MLP neurons of a small language model. Each row is named by its layer, matrix (down: output weights) and neuron, and shows model dimensions 112-239. Each number is 128 + 32 x the weight over its row's rms, rounded and kept within 0 to 255. A neuron's up and down rows have the sign that makes its largest values positive.
Before each neuron's rows, "raises" lists the tokens whose logits its output raises most directly, leaving later layers aside.

raises: "u", "ual", "ue", "ence", "oci"
L2.down405 [164 117 147 161  97 132  77  69 137 118  85 136 163 112 167 155  73  89  74 142 113  71 114 128 201 146 141 137  88 145 181 121  71  53 144 143  96 190  80  78  96 112 117 132 184 125 111 101 120 131 105 105 146  86  97 137 158 117 119 125 150 152 158 134 100  66 129 110 116 120  98 145  82 116 130 188 144 165 122 118  74 160  51 146 137  92  52  57  74  90  99 131  75 132  73 160 127 152 165 120 106 153  87  60 111  97 138  55 106 154 122 148  90 106 112 131 169 148 126 127 165 117 170 143 157 146  60 103]

raises: "y", "ys", "duc", " place", "du"
L4.down415 [152 129 163  88 132  88 142 167 121 128 122 170 116 130 123 111  99 164 145 124 153 219 111  78 122  79 155  81 129 161  93 114 149 136 154 120 138 144 112 137 108 158 147 169 167 136  86 133 117 130 125  89 177  99 148 134 152 169 155 169 139  89 117 153 119 111 130 126 115  96 184 125 168 145 175 171 109 136  90  87 103  79  97 153 251 127 134 186 117 230 155 152 108  96 145 146  85  85 113  69 146 142 111 167  59 136 146  76  95  96 101 110 122 136 171 122 128 147 141  75 114 102 154 151 106 114 113 115]

raises: "ition", "ward", "ict", "ited", "wards"
L4.down120 [113 142  76 177 132  88 151 131 125 179 116 132 131 144 157  99 128 141  85  91 140 139 129 107 177 125 135  72 126 150 129 126 130 159 121  78 147 140 109 150  89 159 120 145 127  47 167 147 168 166 192 106 156 166  84 163  75  77 162 105 112  98 108 137 133 143 143  69 130 138 157 138 165  79 164 128 112 142  78  91 149  63  97 191 117 112 152 161 169  97 177 181 159 116 122  83 189 151 128 115 137  94 180  98  90 111 100 129 135  56  84 117 187 179 143 140 121  98 136 157 130 166 108  94 104 103 126 110]

raises: "N", "P", "M", "C", "A"
L8.down119 [110 104 118 100 150 137 179 128  99  95 139 145 151 118 114 151 140  79 157 105 141 146 147 154 165 110  92 146  73 153 120 126 136 154  29 115 193 129 141 197 117 122 113  79 100 120 124 132  99 163 129 143 121  97 136 132  78 136  93 127 128 159  88 100 118 137 184 157 153 144 179 164 102 131  79 139 173  89 158 152 146 172 176 143  83  87 157 153 166  95 120  93 118 108 151 125 117 128 145 166 159  71 189 164 160 128 159 118 115 123 173 131  73 100 127 113  90 142  95 178 208 122 146  92 171 156 108 183]

raises: "m", "e", "h", "s", "man"
L6.down422 [143 157 174 123 119 146 100 144 140 180 113  46 167 131  74  63 137 163  90 180 142 173 144 148 125 109 121 132 198  67  80 154 138 138 121  98 124 134  86 115  99 105 104 147 136 118 132 124 191 135 111 153  68 107  81 114  99 119  90 153 152 152 112 116 101 153 112 155  67 187 143  71 131  88 138 183 125 142 111 139 136 124 113 148 124 129 166 116  80 105  56 119 118 129  97 169 170 139  93 153 173  77 164  89 115 104 135 113 140 164 134 113 196 209 152  84 101 139  98 160 148 218 134 179 123  93 126 106]

raises: "man", "for", "tain", "h", "form"
L8.down43 [ 61 112 113 100 153 101 187 112 107 138 147 114 124 110 119  60 106 146 125 169 117  77 122 162 140  86 137 121 200 149 109 202 104 112 127  70 146  91 161 118 182  81 123 114 123 136 166 121 141 182 110 165 130 142  96 120 142  99 101 149 143  86 136 136 141 121  98 112 151 177  94 124 100 107 117 129  75 147 206  89 115 116 161 100 125 192  90 155  89 176 140 116 107 137 128 109  91 164 127  55 119 128 151  95 113 120 176 134 125 131 133  99 103 136 120  95 102 144 217 174 165 133 103 106 177 190 143 157]

raises: "ames", "ose", "apan", "ason", "os"
L2.down417 [146 129 113 124 144 170 128 133 121 149 155 117  73 150  70 104  89 133  82 136 196  93  98 131 157 107 106 138 101  59 179 184 137 110 131 140  47  81 147  77  74 156  93  85 125  98 113 191 126  63 136 143 112 110  80  71  95 169 133 129 143 118 141 132 169 141 146 117 149 177 148 164 127 130 122  83 162  85  90  56 142 138 132 187 139 152 167 117 121 126 112  85  95 105 150 134  84 113 140 174 131 140  90  85 132 127 155  93 169 118 108  66 124 170  95  94  75 103 106  77 147  41 112 143 145 200 132 151]

raises: "ce", "st", "stru", "qu", "se"
L6.down75 [ 50 113 115 113 121  99  75 169 147 147  75 132 136  97  50 141 144 139 178 139 167  89  51 106 149 162 118 143  98 182 133 159 138 149  99  86 104 159 151  89 157 151  97 113  78 162 135 115 135 129 166 125  88 150 118 100 157 174 119 104 188 136 119 118 164  59 155 155 144 152 116 125 126  98  84 144 122  75 145 126 106 188  84  97 178 148 130  88 122 175 128 118 127 103 121  90 139 118 117 111 139 120  99 141  74 189 122 123 149 161 169 131  84  92 172 104  89 125 130 123 167 120 129 136 136 183 151 108]

raises: "ose", "os", "on", "one", "o"
L2.down183 [138 108 109 123 159 190 142 150 146 146 104  91  89 123 138 138 143  10 132 171 193  81 126 132 128 110 106 134  97 111  87 139 184 110 107 178 143 127 113 112 138 203 106 107 152 143 111  67 114  92 120 134 182 134 113 132 154 159 133 105 134 158  89 141 146 102  94 135 170 133 198 166 150 135 122 147  81 151  77 201  96 136 120 110  97 109 114 130 150 107 119 158 122 202 145 133  88 106 160 139 115 112 121 197 172 138 116 159 169  98 119  99 174 123  66  93 118  91 114  96 102  70 141  93 156 118 160 107]